config = dict(
    num_key_value_heads=10,
    rope_fraction=1.0,
    init_std_up=0.028,
    lr_head=0.00405,
    final_lr_fraction=0.1,
    max_steps=9705,
)
MLP neurons of a small language model. Each row is named by its layer, matrix (gate and up: input weights; down: output weights) and neuron, and shows model dimensions 128-255. Each number is 128 + 32 x the weight over its row's rms, rounded and kept within 0 to 255. Numbers have three digits each. A neuron's up and down rows have the sign that makes its largest values positive.
After each neuron's rows, "fires on" lists the tokens most often at its 100 highest values on Wikipedia text that the model never trained on.

L6.gate30:136086148055147140037101156120097087080107115109117124155085165126048114144172121086065134148157116108089112120122148118116117134098088096145115115136108102102053077078154185067113147102181119106126134161143136137137161151141118076140117147122138121111093118150132124117066103110174120106114145114087213113141091125142150058063097102176141126149049170178151163148130146149125100110093
L6.up30:184121132144149114107111153085091092089135108143080119141087087116110099128150109111012144064121075095120129124063163143155150081161163084124113073131142129110102117124141135074109148110192141179105102079153078133063202152151087169165132109119105126130138067193107182176154136081149162111141144062173169114097062100139101047111123131147143076133119118171132187135143179158133096068087
L6.down30:134091108122111061163163109072137097106122133143163092119142126101115127168111116090133150104132140143155152163169119030137105129111134135118132117108137133137049139115106112145126144158123114152169168107123122123151125120150141092110160105135193118151136128137176127149121174115154125068103091092095133116116052128060152114164113087155104140076100108138151159127123101129101143149130
fires on: ". ", "while ", ": ", "with "

L7.gate260:132112126156124156091141132104135106137119163130165111143113098171152073142094126165072152105134111136176139122135107126070134156140147151156090187155089120110098108120123151120132142158173130151060122118114161165075157065131120093104075107145084132085155128149143156220110137091140127140169170105137099098094119154088034150116079096125112105127144069132118146122160125121160112126124
L7.up260:121118160125158092073108122087194103103100137102121109164106144191121149183106120090133152082050169132061114107090170108114126105139145123106122155120079100125099101183095170092094181128173136194124134113064139099127200162062146074103151106079141098116148148158131166135087135160147159132126111179156144107112154119107171074117151135162148121140109090044073131110167123140152147185104
L7.down260:136172132125169099100072142122105139131118162139090168079110122171154124109150126119167138042113146115161144137165159137055144063152143090092177121092168095102175080050162170143147134125127164123051134148167097130122138157135141076099149126096069086170122128151120115174116107151058129117189175132128112054132153128053169029168107132148122099119118097141190154084062130126147165105105
fires on: "of ", "| ", "0", "9"

L7.gate581:154129105111137136113078156110131126120143127175177114155098121082100097109113061106091076151133123137078076110156162155134142128094125161153108206201104119104114139136201153162098104112091124116152106115105112183089176114110142130167156170155102101190116120133097116157122156112126165151135103160134139170059057127125098133105112125130147109115103144204126168162136097122153107132078
L7.up581:144153161161142147122138143122178152166211110151116111141093106100159193068143141145164117122129122108155116152100211165116095149159147171139146165125157178104117099105112146157107113084120103125077217129098130111080131170155090136083152211068075140121144111149210202161125118141106114116099150073129154161145117172138122152127090102156131169158189079174077119108107093124151151090080
L7.down581:121108098117123140110136139121097075115105114095174104196168144129123098137160107122092140155144141123069199134149120144156162116177120171153118081180112067144116157160180111107145132166124136164106063163161067132091139130107126153170107162094131099139124148125146077161099120133150142161090105104140113123095090116139126107141118140149087099138132121200094151147118115100144105154133
fires on: "and ", ", ", "then "

L3.gate346:121119083148125168094164098129126160152117109130163097168111154135141098139137129098122163104144166133065115109152149129144106079109155100103119116155141107116148157131079107146164104120083107128090094177089093118151134103115100146182104159121116154141137152115152061132131105102118161085095128133144135113149203186146192143117108138122146151205089156060141107095086172119064116129051
L3.up346:088129131110112096154167065136144067162133132109156091134111086118136083127106140101102062118146174161118107187207068151104126109013135062109170150111111087183126198117122077157113132146125158140176121164107157117134090108112140123149128138159119097126062158094145116103088139147108122128171171130099117089201131171104154173087111144154074135136139107102095130079156149084092131143138
L3.down346:110146181166137182111121143132206123157124114035146139139202185176109172161132139121131166099115098092154154119166101135159133137162108137165160109168115146142105109132116120152155132140088058096117153154107137140150139075112150104113148118128102178099143148096119111099167163131145164093120090157096133136133084180060129146190104150142099135105118167142082086133082170147123150060137
fires on: "is ", "are "

L6.gate481:105114112126148153084080118111131119103147080120192117159067125094141089120134121165105107142197122116090155145116146089114079116094111132152170139152065119120122128123112133140074075094125092135109123128066113093121164129083153118179103146126127109130115178154147130145070135122141114118145111106127156199144122103174109123129153110194138177127036160175067125166122166151139060084103
L6.up481:147141175105093130161147183125073052047161125107117144132152080121146136142120082116083112106157046101197066147082111090111134158095110115133112072160140171180108186087155114080126095095160138123123128140163152112165153118123176164136104153121109160124119107048060136175155155132162195125130094181170069145128132070085121154103149163188112134141140111119134127094094109144089202138119
L6.down481:092165099065162088103080106079171162078128146135147108107091118076083114143088120170141163134130145109127118133114138152156093142091163111117114162092078114130141114200019086158061123089155089117154132147156102145139122138098059133181173099168144079158198145165126117135131140166167146095142136143098129116134108161129105090134093135102117158136117166105106148145146101178089083118105
fires on: ".", ". "

L7.gate58:123157132140144128124124123148102128110128132126110131185159115100128160159089121152120111070089112134167091124130195128117063134127147134156117184102103057139163165139139123109119114148123171130084138143103128074102117094044149198166104160087076080176122113151074153119128113147120119172142069159123123139093127112131093103124139146149129138149106087075147145076156138137156124105089
L7.up58:082117127090127122166151119101107090123166203119140118153159134117116175110108113159093123133152140132160096120130114134116117129125142129120178104183105116115071065091103082111100111122183111146055157153131196142165159077091074184154063208154120147084149173139084133080168095083157125143099163150075097095104144123087124169109133103095149078141097064142174052109094201090154142155142
L7.down58:115136180126171109087132156110123121124179058069119127105128136127110136106102112159102152154117128090111160126144103150086107157088071124067120082183128104109120107129101102107124150138154163183043180113132167149178114125098103115168080156130113170063136186135112139150102143084176104108126107129202140116115164167135092142093102112121139113119132125122155068092076169074085122137209
fires on: "is ", "was ", "been ", "were ", "-", "are "

L7.gate165:110219163161151140120125110167111120145159117146063133112088116166159161090162126134111103126101116144144122115150174134087162179129130166120167084131199107071105135117150153136149130120178124141154207126150078146151178126150079149139074116090127106089140154179139192148123112102124144129153140122146158131109137094164082143114119088147087151125159107189157148080121105115167164186119
L7.up165:147105137149143106143100099162133116107188171140119095132102054110116132112103213124103121101164152118106084149142162117159100178138146139134136113144132146169151052153122110135163140139145140159165132103129107099171163107124085132123127160118097065155170147127152099183152163143127135158089111125116067140144083087107105118088107171135147073109161093077093136171149159139166143135126
L7.down165:152197153091095111119139118200093094095181162129125149108085145103111131092141143094101112107128112194135149129133099146127102111090128088122154144131179124084145087074175176137117207129129125186166105071166111076115148124118112153167094106149057131119121152202093096141185103128127098124123139167117139116097081067090100118106132102074133138130168095142155115108107091072161113126158
fires on: "| ", "and ", "of ", "–", "& "

L7.gate540:127185178084120113053151112168179090114066134172150125073104143114132173053150190146093150079117110153129111102063138098068107143145152149090118096107162137097090109168088135163051120116089147126051109118179100067057159129129120167156120128123097114118113116088148112124117102124149091094138110093154171099164187146110087103130217134168150077102148166128118106119135116145134096098093
L7.up540:128177205157146155113128118142187107162107138162127211148160098136111142115182058128177142069138135155094068085094095185092140162125122130122089145121138133112142134128183115128086149149098155098077115093116094101126054150154130154106134148123191115099125114027166136102143171091105090173138167127099152197123193176118147123122173160150139124143097202098116171132131160120116162148108
L7.down540:084125134125172117206138126122138133074134128127065153147135159198122078100114145145188089122149107148140097098072155124068124125115113134118122117111177172203108119112112130178139112119084118098090102092121136136165112155186125157074172170164183177110140141145170172140123102155086150135120148147142111153134084128164172095161128067089147117146094135102128165099150115149094111141124
fires on: ": ", "with ", "| ", "for ", "→ "

L7.gate86:118125135157160140142095179108143139165215134103163146127112092090102173043140088136148147121182157129111097167072123128087073128079150139079161110184147120129145057085113079100114125099126152106078199117088100107115141068165131186174158131134130081161164115126072168233166143089166087134096105096125150114097142123142115100105183100158141119088106208119097161152053132134109137093101
L7.up86:146128147089125128157164148105153190149109132129187045105105152181097117174158125081119083096103103119142222093031115107112092098126094178142113166138135194122111107121141094159160109106166163112100147164158097191140164133137149084191059121115110146100118116173160075097136121051175208105172148082138172164161086204170110120127185133141086132139078110093117154140116158132127121167125
L7.down86:086129170074166114090132113118120084129096185086108096138126093163083162080065117118124140120112086127134175131114125084076110090125097141094163066103185149104196142135157160168163173145115133167112084186090090135097115130130100164149081089141078138089086104166157066203166139152141101101167200119042141113141080142030087050128127103150109121115142166116074171168141133154164135157137
fires on: ", ", "- ", "(", "| ", "was ", "in "

L6.gate805:055153098137105125094098078136210124136165066133179116126099117097147100079159139152122192143139167153115126100138163175111067140144115104070121125108078098069086141095121122143121134085156135084095127096157110119154122115083146159151163121110136119120176127142138136171154141103158129107131083149137168137204175133151164072153107142134095100144131122156134137149104163145104090066104
L6.up805:140161125158069104083184123143172095089147119075135116128138187109160132084130156151147146136106121125139126149163166150138175157113116108128113136157124107097087171075077133133063108128125128120068113069153125073151167142149118167082113135113136108122144102103118202195119132101144131174131146147111110155138224128145145113095107117142188103183135176133157147139081154108096128143151
L6.down805:148180161147188111142207134112087169137114112127117103119144145108106087117126095161131165125118127151081109128084117150096122092132108088089069116184153127132076151142101144152086087132073161117046169091130195102158101125193105101099182080152151146086108108082116183181103129177124181145102154089104114173100116108138155092106124181160179121082131153126161149131106205143109073103097
fires on: "| ", "\n", "2", "1 "

L7.gate283:098168098131136145123140111160158113163152089152082113156137071108152117168087185128130134127119098074115102039124198102092111148155133127181153153150144110111119111112112144156097091147100093140117124145177095165133102134116149195149168194098108094079130155168149104175159133136044133146117121139111071107145122068129062093070128032110122104088121109117138122138102127160102183177131
L7.up283:166053150165159090079101132101094089102134144163062134154109134127098138150134148142151152149171122093108133120187150075159135105073113111166111145142130071135110084124138093126120088136105085149142104042132131126145121119125087192098157122146137110149136096122095134119111116202107174114105143119161169109098152064130141169101087161144121150112153111160146054096099137109150136080119
L7.down283:176096100126069114149128167095086148139154079155164160122124108096097175207128130164096109095216092172145112141152221111175066154154188081163152118170142153109070134171145141148153174145137088141157193188170166112112112152133068097137130100119134139060122116136115140156163095085150138088116134164104123134156179144147083153112133100122140130125139144083117084136130099080159158123061
fires on: "to ", "– ", "and ", "–", "| ", "or "

L7.gate243:103150115158120157124127173130129114136108101181138078119079107148083139180154105102084140124136141107186075106116098121085108128099117138170131179132086090134148068096176120090120111128149083106115147143205091108154048097122151130098101123068105140138152145186177132177126156158105051195140149055154083125047048138236143108172167096189152164154080123161133206108049186174128158121073
L7.up243:147099104137125098090158122177109157118114154187120103127080103140162069118146106131115203137120148136136106078143118085093126135142126129076187146105143128085132101116125087126121061099112137102147190151096117083104108115159069150095151129123113177128187132094135116139127122144108080164150157100087077107064145174183155176082163129130148155127189115159034132122071117161130101093139
L7.down243:156108143114086134129131178113128124178069125106152129116125128076094098192138204142134053172063124120188166160128108156124109105122093165212150154155179152142116160160150165128133136196151149101161124157119113108143132139099112106223104165069121095122115124150137102073122112120144139171120112201166154066149157114105098092109099063119122130144108123162154146149159046135185130180160
fires on: ", ", "and ", "re", ". "

L3.gate586:088088100176108120141134092139074126083143125081148147124088107173164094079166107097135158093090083151138041097157130092098146107091117074198154129060101160096118117151129123101116080156138093090157115109108119166168066119101071134160151128097161143163154091115180119041144133098128135145124149146143177144053109168116177152152123130152154136188076108185111121102141085111165123230121
L3.up586:123100141138128169137143126076098115159135149123097133154097119116102090141136077139148185103159087105106105191129096165125056087170123124122111106155150143133118120148087127121194107138152082110171162144089086120113154184160131098143110118144111108116084121101144134150118140172118121085088110098177137134119114118118083088166133124152157102117147142137108150188129080128128184116106
L3.down586:126075095124134160100156126208145127087110123173133101147126141123145181064216160088112113121117155118098115080140117131131148091089149078150155103095162102154065159130140177128110126126087134137132137125106180121132084114126178174203152160113118103090203126157128158119123143068090153122146152124106136125160137095130122131091113078134146159168100104145091117090115187125216156114078
fires on: "stream ", "Gul", "0 ", "N ", "osp"

L6.gate169:146105136062140118099096106172134129172042090146152119181060181065083124148120118158091134151149105059152078157107131142174123158119125078101145116136047108120135119105073126142163116117110150129090167155162089137080183135140137075128088164100085087175111157110135177099075114084123145096164133110095113125172134110167142052176170120130108135161055208104089130154097121225138084156081
L6.up169:215146146086145054131178120127110126100123158119122175095104086095114160133084163172076124152091187067083141176121123175094118142172186134122123130126155109167079179122070163103175143167154112123148164150138149129093181132125146068108153145082140123112080133101115140127119102130098153069116098117134071114131134113077110079172114120143156124081141157092167095095121157223117124147125
L6.down169:103149107097120000159151152079045117149111155164139117105126121108094147138145119103121142189126135117159132102149141147089127153117121182103107133053119166118161084145123163185128125128155060100125158138138153129206099128133157126087163094166175168119150089161137127144119156115114152144109187114089110102153064132105110078142141105111117135127090111151112166083120133129127128135094
fires on: ". ", "\n\n", "\n"

L3.gate314:124146156161130135119104127106094077099161087108179135133099064132058076156153100144103117181067157128086078091147102087124084105126141086223105129201121157128153132183085096112125128163068110122106109130153054124122118123126171127142117149137140147095109138158154084130163133151115143079125144125098135085079138159115136123136100110125154091079103111119113090124147138095142177174101
L3.up314:144124118092131143129119120112126124135083147067114149176121111102101133084112175074152128134164159147127072172133091107133133111174169084127108154111148056144124130148128121146148159148156133113028176112109145101169218127134110148204161135128089146128092131161109163159130147107082065078148141080118124147182128087139129142124097137111120138123155151107092137177159146106151131124110
L3.down314:079147120099150135114165149096160151152101166127157138136061126160129094167194125178123150107076140115135107109130115107137188088147192168113144139136107113151146126131106215147168120055123135133163070144096168194147165153127138194108102137152140140157152125157211142080148141078093107117120097106112157183094139137111094089117081166113133138132150105103116088100149112144147156128097
fires on: "stream ", "Gul", "ge", "g", "found "

L6.gate640:146110117077093184134105135151113076059148110129163112159132108155129121133080113131117128073162158104159079102105164137092105144148117117102092104209136087107150120092165117153096123113101132152079115063190130145080089139141123201142127178088083094072164127139160099118123142145090126134148146157165128106152143099064157148116171127049117079111069117079114129120108096148100150095093
L6.up640:122125154165152138114108128175092133135173121122149087182179124118121163109149091138094169113135074103193164132151111112077143198082137111124125094165132126141119137179175112153139191103118125118131129124119156106149128085134117122128134152118112112151105142129123099127128099128090102106186179135110085085126146068091112090114178148103123189114135194192082111132073185149091174165113
L6.down640:157144145069123142123155159102152144113104116085126135134135123119090163145169117158064148142094111108094109167186098099195110143178156176139097106135118128113135132164171086177122127108135089168159151159100126089200136117131122155117190085082210069133116119170123099126125099145121146113101111108134122082095164087134098111094098109137160180115137177138135130139139163131127117121144
fires on: "–", "be ", "– ", "(", "th ", "and "

L7.gate508:112164153135132129119141150144140139153181099121129064121129161117081128119101095134103125107109180149085118100139155120147127058145115126101150128177135142098114158155111113149073178165135174192132139124130097089128152061130125150107102128119080078146180145133108136158154139058103107147148113125157173123153120135141098072138091132191105144122084170130106148175097092175118114096076
L7.up508:133106121143134051128097204145048116114136126138104140116097203164122140191126100177097082102135156108139126152117109147170114170111113081094135095156143132144099106098127110086126117120172168130058147103099175139187158103131079104161089157161134158170112123102136131125130157151156138165144085176122079120158082154102171162095132089107139219153137095128129109127179174118155162156145
L7.down508:145134124117114124122118193131069075132192129126149140106097120144140141179141100187139093108139108165119145157115129166115095163055171119098111073146188072141104137110116110120144140127139114162108096131148126104169133103150074118168075170112124160159104167134095154118122126153131138079104113160135116152130080159134144166120114097121172224133140133087078136120112153078144186135156
fires on: "was ", "part ", "one ", "were ", "per"

L7.gate11:081174143134138120206109195136152147109115155125158063152100129110134130112114082108084141133158108156202103108114116137096143104113114102086141132166147098091123097097165155099110072149146108115053099132099129108088103135135138140204158158097121160133132162124124096136120165114047082096118152074171108152132160158146139130136208071138101100103059123145073185066081058154101131125137
L7.up11:077115097150096128143144195160112167120120107137096084071145150110076177168127168139095153087126166131179133150124115061103087115153077122084095122122150144217172102161105128081047079122146193138058124134127097114129106111172158184155115099189091156089169113089101161094132160109161132147124138128212143108128164095139138138137221123187148118117085100101076179074120147158063098170172
L7.down11:096135126180135061130135154152089092122130177152129118121077141147166121151104122102148161121131094108131144138137146129080140077132171105074143122151239108144130064128123152162139158083135101149045144137130123109132168118148093147142093163091097135129097110101120170134138154125099138107133180138154085152100121132104158093116180127129147137100131131109134150100101117160105113118169
fires on: ", ", "in ", "of ", ": "

L3.gate366:141085107098131158090062141110123113160090172142106169117129148108112167167118181143134156143180171095098115123149124157102064132142164127174112178120197113132136126132117098066101038164152142148145114094155157121127165078150154137115161195089128132116063163128127179100134119199075163104139150077128154112040073086094102127130094123129143113127096173130186103174121128121109185125165
L3.up366:067134159135096072065133105131144112180161106140180103126150081133189105146107182046140154146070137142115088098111161051083130151100176110073153155138121151110099152113136097117136107157141098099106135199107134132132136196115122118138145135106154126194130134127132145185191170191126082098151113148101096073162125107086110145140046147124117119097099167136164105158166078106219146197159
L3.down366:172149119143103160106120178087070100126096160099097138118144111159125130062135107133128143185180103157143127147123167092072138127159093133174092145158156160133120151152030108100085130126153143083133148160177176125141097074143107128130115167089146162096113111081138189036137148137101190166126184178117127111129126171127104086102087136086164042113125087119148108099079180089073159130167
fires on: "\n", "upon ", "At ", "After ", "up "

L3.gate96:156173157204120188079153125081121144089102158128127130119139123125106073119095088104140111096085119126160119116136145176149164110139147123139176187088162092119177123093186082099109121145170139151125168117121137126118144091144145110174120191205072096099104130157223095087119143107062098070149155045134078130155144113078136120160083086151105118130094148110095142135134127146140085103177
L3.up96:127158150170147150089143103061111169098103151123117147139150095102124063110047096109099178075107071108172081103120132155118153138151182122176158171092135143100167078094126073101101130179125160155110154131094171092159116125152177098142156183206077077136097127149206088161108136166081142115150124055101128076105156122070185111091076106123167116104108105127153151109144109183131124097131
L3.down96:128176148138102170165140111132063141113115118100100182154097128090138133103104114093093124110088151136111173118136110167216120143152170166145131116147119125100138082097187109081124146136145132079165132155147097155089078117137124109164140053163130101126053134118138032108139120129119133118148148149152129195081153084158150117154093114145130084124109156148129118097132136064134132116133
fires on: "198", "196", "194", "193", "197"

L3.gate255:115086118152147190180168147163141085087133129098113098141130108092072111077124124145130123112186126161098054116096166133134081188112164107203152127155077107107157115166095151135147131114096096135138118121180067134159114069078176138134098157076106134148151075109182175109155134142128141115134158172132124125071171156134135155117152113107139154113100124060125085107103109089098155148135
L3.up255:060098134088177168172124138092172101137153109154135145097120085084158206072124171206099157059080094145138130134109163052179157170151100212154147099141095096149166180132096169099125113150122081099159066112152115122117131115115124108045122149117132152121096101085124121135108129146089108090105145212160116175043128147132107113156127154128100148158127113150149138100191170142163079148119
L3.down255:175139120106084051110132058134126145141131140168159172122120109099170165185147122161144147073156182111125124165193156072108102129068145030136112146162138134125172146126165122158149141174151066154128168126109103118125092095046148144163110162092080124081124124130134144133160135097085145110166161113106105141128075164103106158065116097145114118132151136123138117098137145096118128101129
fires on: "built ", "eg", "founded ", "An", "held ", "inn"

L3.gate3:107093145165094117143181123074088140124179136116178125115087068151112129171127099164104139123191219092133141127118151135136116144128115079156111113128075135154152089110065091122208117159138125169122116091165059095103129082122167138104096172108162098166137110084085103066145105119153128132116126118114136190144144117135100123089147107130118109160127112097156148086081100134089163168093
L3.up3:078080111221166120135137172113150122172166130131141113167105087155092171126136151196096136117106108155102141121120110131107135120142134164140088091113171141092151150133149067121120104138148119088186123119111164176135179127159119156092129125116131101127063155110111120149083148077142114128122147169117099125160152119152116140143106170099177155099176155172094082147150092115144089150144
L3.down3:139178162135133153166081109108169114157126130113152077173155183076142127139117103139194128144099088149134144155225124111167135158131099178109152137110105140143092104104123108101175182177101134101123126132094053173120144096167119139154150069104196053131132129083081150062170108107181151091194098134096175154142158049157127180145156158119133126132133122092115178182072139086113133101118
fires on: ", "

L7.gate133:099153145120126110080136034117102048112086103190167118155098167167118131159124081149124154159138159166080091152115117070099133144126106162064093148123155125095149123153092122123146137125180176190137125058175126138114192158118118141093163099151155145105088101095159171090107168090134118105067174123111124099140080127111145140127158195123135162095115177112150141102117116185129111119113
L7.up133:107139158082125155157123083163168128109115078144136141178076126089141138120136136096135098143138155174138075111098162137147072084180074094137101098150109093151132092108166076082099130134159139166118126100120109122100096154173089131200142146164091141108112068083110113119140127126112127118175136088101182093172111141135106087121146147110095129177148151162113137110131158148208074094117
L7.down133:152133128118170159124136086124143110144158138176087136156169146109186148105094104127117103119131142060101116079130114084121128114115109070135120138105217141136161151160064163134138148130113192159085131113137124144146181094078169117034185114121088123140090162155148146122058102166083144120123131103122107145104116158141122161154156137128158132094088181131144152130076156219055170127104
fires on: "to ", ": ", "from ", "for ", ")"

L7.gate380:135248128049174091071103137136176118139095089098146085138135089121123155140104142156099150123131092113162170117143134141180081103134143147102155107152140174118145118150110080165132153094160099146098150112154160072140153127103165154195124119141093133139112132111153156116151179152129149068119085137116165112163127165136116069112058144141146069120139089109159163121134138154142093139134
L7.up380:120189115156136066166131104131100120129146134160119103091176091117151149131108165123154136089068144140150121129084083159186126082120073202093101126166136132126198117164146115177140171156113141159149131086129136117155068163144095108163139119145123099148131073054118153151161139118148150120072095132074108141110111096156082063167059082103100117182085138126182185148094111134101148198116
L7.down380:148148131132169109137108189146128106157134128137134095073118124106164152080097123165125081121119138101151122122118112117163118085150148183141100103092150178148168170094145156090121108153133180145144089134178115145083141133120171161138101130133088122163144163098097098092170163105173141154167122089111166176166107162086129126122109144146154128156177219172179140125149149145097135169143
fires on: "| ", "; "

L7.gate510:118157175157102119063150106083113162122175145125107113223153103104163131116123151145140213134117118186126013104133188115086089119142186098073124202106155118171160072105085118191177201139131145115138110120120085077122094076140163188123157117096108118106151073149129090108118102109130114109121097149179130097147135096036072110149165103160161107108100101135137124098126108148107098124088
L7.up510:078089186155097093143171162129156147110174171132143197084111127123136188114134107157121144160157044130124147085121151155120144148121137168157159173191160122168152123075196080134192089178113110086138133065114066105158048094140160105111142171106091089110107119129080121127144129059096161120159147231150145079136062108139156142081146125125176103153145144127162149104136158085086134170098
L7.down510:131114103130162043118072169155116128121171137127139151126120141081133159133063116101156190091137102178112191155122175132148131133160138131113148118180200106131129102137175101123128123142134112200102113097131108167120140126140156121165130087172160133093117136146150119096153116160120071148195139192067110074187103114127080108107080116122138112116095128104147133105102068111140147107131
fires on: ".", ", ", "& ", "and ", "- ", ". "

L7.gate574:151142179155097122065107158114083102086123140195077159129111141106139167130097084147108126112076095153092153112157166117130095133111099163135203157132099095106162056120129094052093127187162119122127101120107140180131152177095232134119130147074130128136084129126104126090123138081023143213153194082121140103081069104140177089135137112116163129131133156080136165112051096138109154142154
L7.up574:139076105146109140132125066135118111111075215109126122136128097126121160106109119043185085106159086130077133160131096152188152131135115126132113167093127135071142117156109113108145078145090137121115167173197156139154132161102152164179077142133231091133071154101119134076113138173127159117196103121091128133185133098163207139170107132160138149154104170093151085098119093167132169088183
L7.down574:094074081109105217156110038166092092149023166117080136157132185086109098084143110088154112115107123082147178109170103170121147112078162174162067156124137069062141170127137107143082097119167146095098120083131084150086115155142114145135086118181147159140127133102080106135146178130119110102130058126142119186121116124104119170184179125157101135141116087151115144139114156088110168157164
fires on: ") ", ", ", "196", "202", "197"

L7.gate374:083120117176125152174149139146088132161062108165180147150136128100120110163130118149086140107180152100122166126121154131137173147142121122116142128141099154132117053114115066138133122141138102118131114106212089193111096084103135163142122152144152092186170175106108166091142130130075139163137113182140130078111114150078099116144159135144127119122141111127091118149122109106089158097072
L7.up374:082142091138138105136201178110180127101166164081157145130068175082103137155127127174069158097050111171148132099145143175103144108148110211191125122178081150167125139122143134124150098201140154100103131157058148081123138109091122140159134122132118140165054158087102109211136122155113147158091139107100118119068128076126169087109049120117167123171120118162126143147131130145162143187056
L7.down374:104161133090102169114194063140106139123138092130134092057092146133156178068092102122165099146123089146117145109123066156145110160148145122129149134084161143133088161065134125147143115141120109120108098152146129130155128076140114158136117132077112093182153173118108174093178147112103050151125094125133101128131177132102132102125143209078073111159148128126135179062107111134101165192166
fires on: ", ", "April ", ". ", "July ", "March "

L7.gate362:105127111079099146089149098097124069062090092151064096133107127143078127147139093120078144152091111140171129118090135111090134093122117132120136117132112106084139126186127098125138084131177181122099134103101119128139157120162097142187130131079114095159130110130163155140114135128087132140116113104096138149159185147151198119085128094167095169103131135076149122087132103163110113164118
L7.up362:119098118066181110123086093135155100104054165116139149096138160133151126159115142139064162147151144151140146198134114132118155128175085130137143077150090138165161153166105106138152071194120090122113140159079154165148091132189127138121137152134134074146147174135138137095148059157088079132177098127142186071146120180141169156076109136116068137097161142128131089132131136115136166110107
L7.down362:146107117122127134164108147155131171157086141091186158110120133117157201097137113173120179130186077136181173175132136130115177177155110178127162127108164175105117149087125105116109109144147110099184125145130042196091094083080191192126173102085099098129124186145155110140127130175119148206152131078156128118150116081114144137138112117119115164128149127130159111086127167150177207153157
fires on: "is ", "was ", "a ", "the "

L3.gate361:064115160157163150092116148138082144142118147127143118090178110102115099149154138129149106097159173166128129104122116176126166183191147134124095116127127103166086097054112151109174112120129130159122129087170095116136119069190115116071125153068155097207139147117141124093135126132129163103088115095116164112077180142102100181094108112195126143113013137132130133150148144111105129215111
L3.up361:083084156164154138139119170092159116145160144116154162109172097101143120178142117133101084113107182207121130146157115185138163143133120184083115069136103131203086129101066084111195145120107123163122118097131073161134146135164108147056170140056165074143079161080137123063090147122157147130060109127133169133133179093063099101095105108146157142091109143126107137160123111109124128117120
L3.down361:090119127115172086124104134180122090132128128053189118144125128123132133129149093165128085138104134126103167153156151138138187120108151142116113118121094102193158145105102161127135158153125136136134171133144026134139080082140119067117116050103219099139120142115103094060136118136133159085091100166110187149118133141121127127115104144157118146129118141109124201203089133073100124118135
fires on: ", ", "February ", "Sep ", "summer ", "Summer ", "spring "

L7.gate685:138149106128138156098151086088116107111209133147155081128097164169138106144142098132098161116099129144121080065166146071192124123084238051126093107097107141109143133079054182069130100145163115094123134149129121183164166170083144117163149150123087137146095149166092165170150172093119138068125103137169106128102124131107092167113129137156214110104129094122135059139153047128108116129128
L7.up685:130180154044131134143110116232162138111086114135152108105091174134096121098129111123119080169131210141129197084200073123166132073161142102130098125146075146152164117101163135067076153098117077154067120165202116131127144115120075138110128194164071158197141128148165088084184146176143126134092093206107080118158096103202155093171094142113118101163102128122127146152122132087117130149120
L7.down685:089167144165161098122126114167135130110148097131104133103175080195123116070110141104098101177134104141073134077085166106118093093142149099156122087100159192140105108179176077139136119128177161141160150169158095120090114159144122143137104074064185125132116138154124160131111123115136152187070121104130103138166120033127125164072153114130135075101087141133144118129119109138139143110120
fires on: "It ", "As ", "as ", "it ", "than "

L6.gate166:135152122111124119109183111104172142115144136174134082158095119095050148131131145156096121136115137187141146124106171147141124103145143127101202128106096113084131097157145138161131129147138113113101134097124136105094147103118149194152097138107095097128157122096188147143127133124111166104118072158175112072112127128130074058150098121171166121089130100144084090153152158190089094100124
L6.up166:160123149146062106145167143098097117143130113187048099051111101159048146163085145126125149107133095168048154109152128153145179105153179144125164082102179129131130096104129147136138133163161116089155100145141121076156099103169125124120133102148128128125160108118140105183066074151103153084097221125140066084110168094150076067109083050152124099147157102137141097119138126144137174136130
L6.down166:131134140143115130134150155076052118169111164137097182071136146126132135068119116041120134137151118115105086109094139131119133161166179099139091080079138093168136129148127089131167126066167118171164090131163122166130085114206107080077155142152172160116170099135084064064069066139135147119099151123141158117097120127149139116154130083184141118141157083123098175127119116120180150173110
fires on: "/ ", "| ", ": ", "(−", "- "

L7.gate25:133153094100119167076146121159164089083117074131126072118144066132159165145073092143139122178133156182155174093108126081182143125178181093024154090126109094062076088111132160137096112172136152061084159098122086142094137148152099119168138148078107135111170148113124117103128138130059062133156135136153109149163162084127114110107087150157152116125108164110118176085137097136120141127112
L7.up25:113190125097128131107154077142091096069177165196082174127185114156088128174136152104096111122129192215106150127101114167107216117103150184068138126123159114173199076164093122172194111171146179111157086135159152095217115146119117152153119067109137162068126155082180136087154118147139134160129113126103131085136135129155152157102088136122140133112125084089202114146140194139118118117097
L7.down25:180150167103097148123078125145096171076117158164164176137152071187157110106130101141137155094186193111150141155114170130184129169131116202169149156132101083116125176151164121135144128150132158109071128131130118100173078170084166112131068081127103113137158116146081132111135121113096125088124086152153143106162136186090145092120162107163071153094101121153162114138152143121119111123128
fires on: "| ", "–", "j"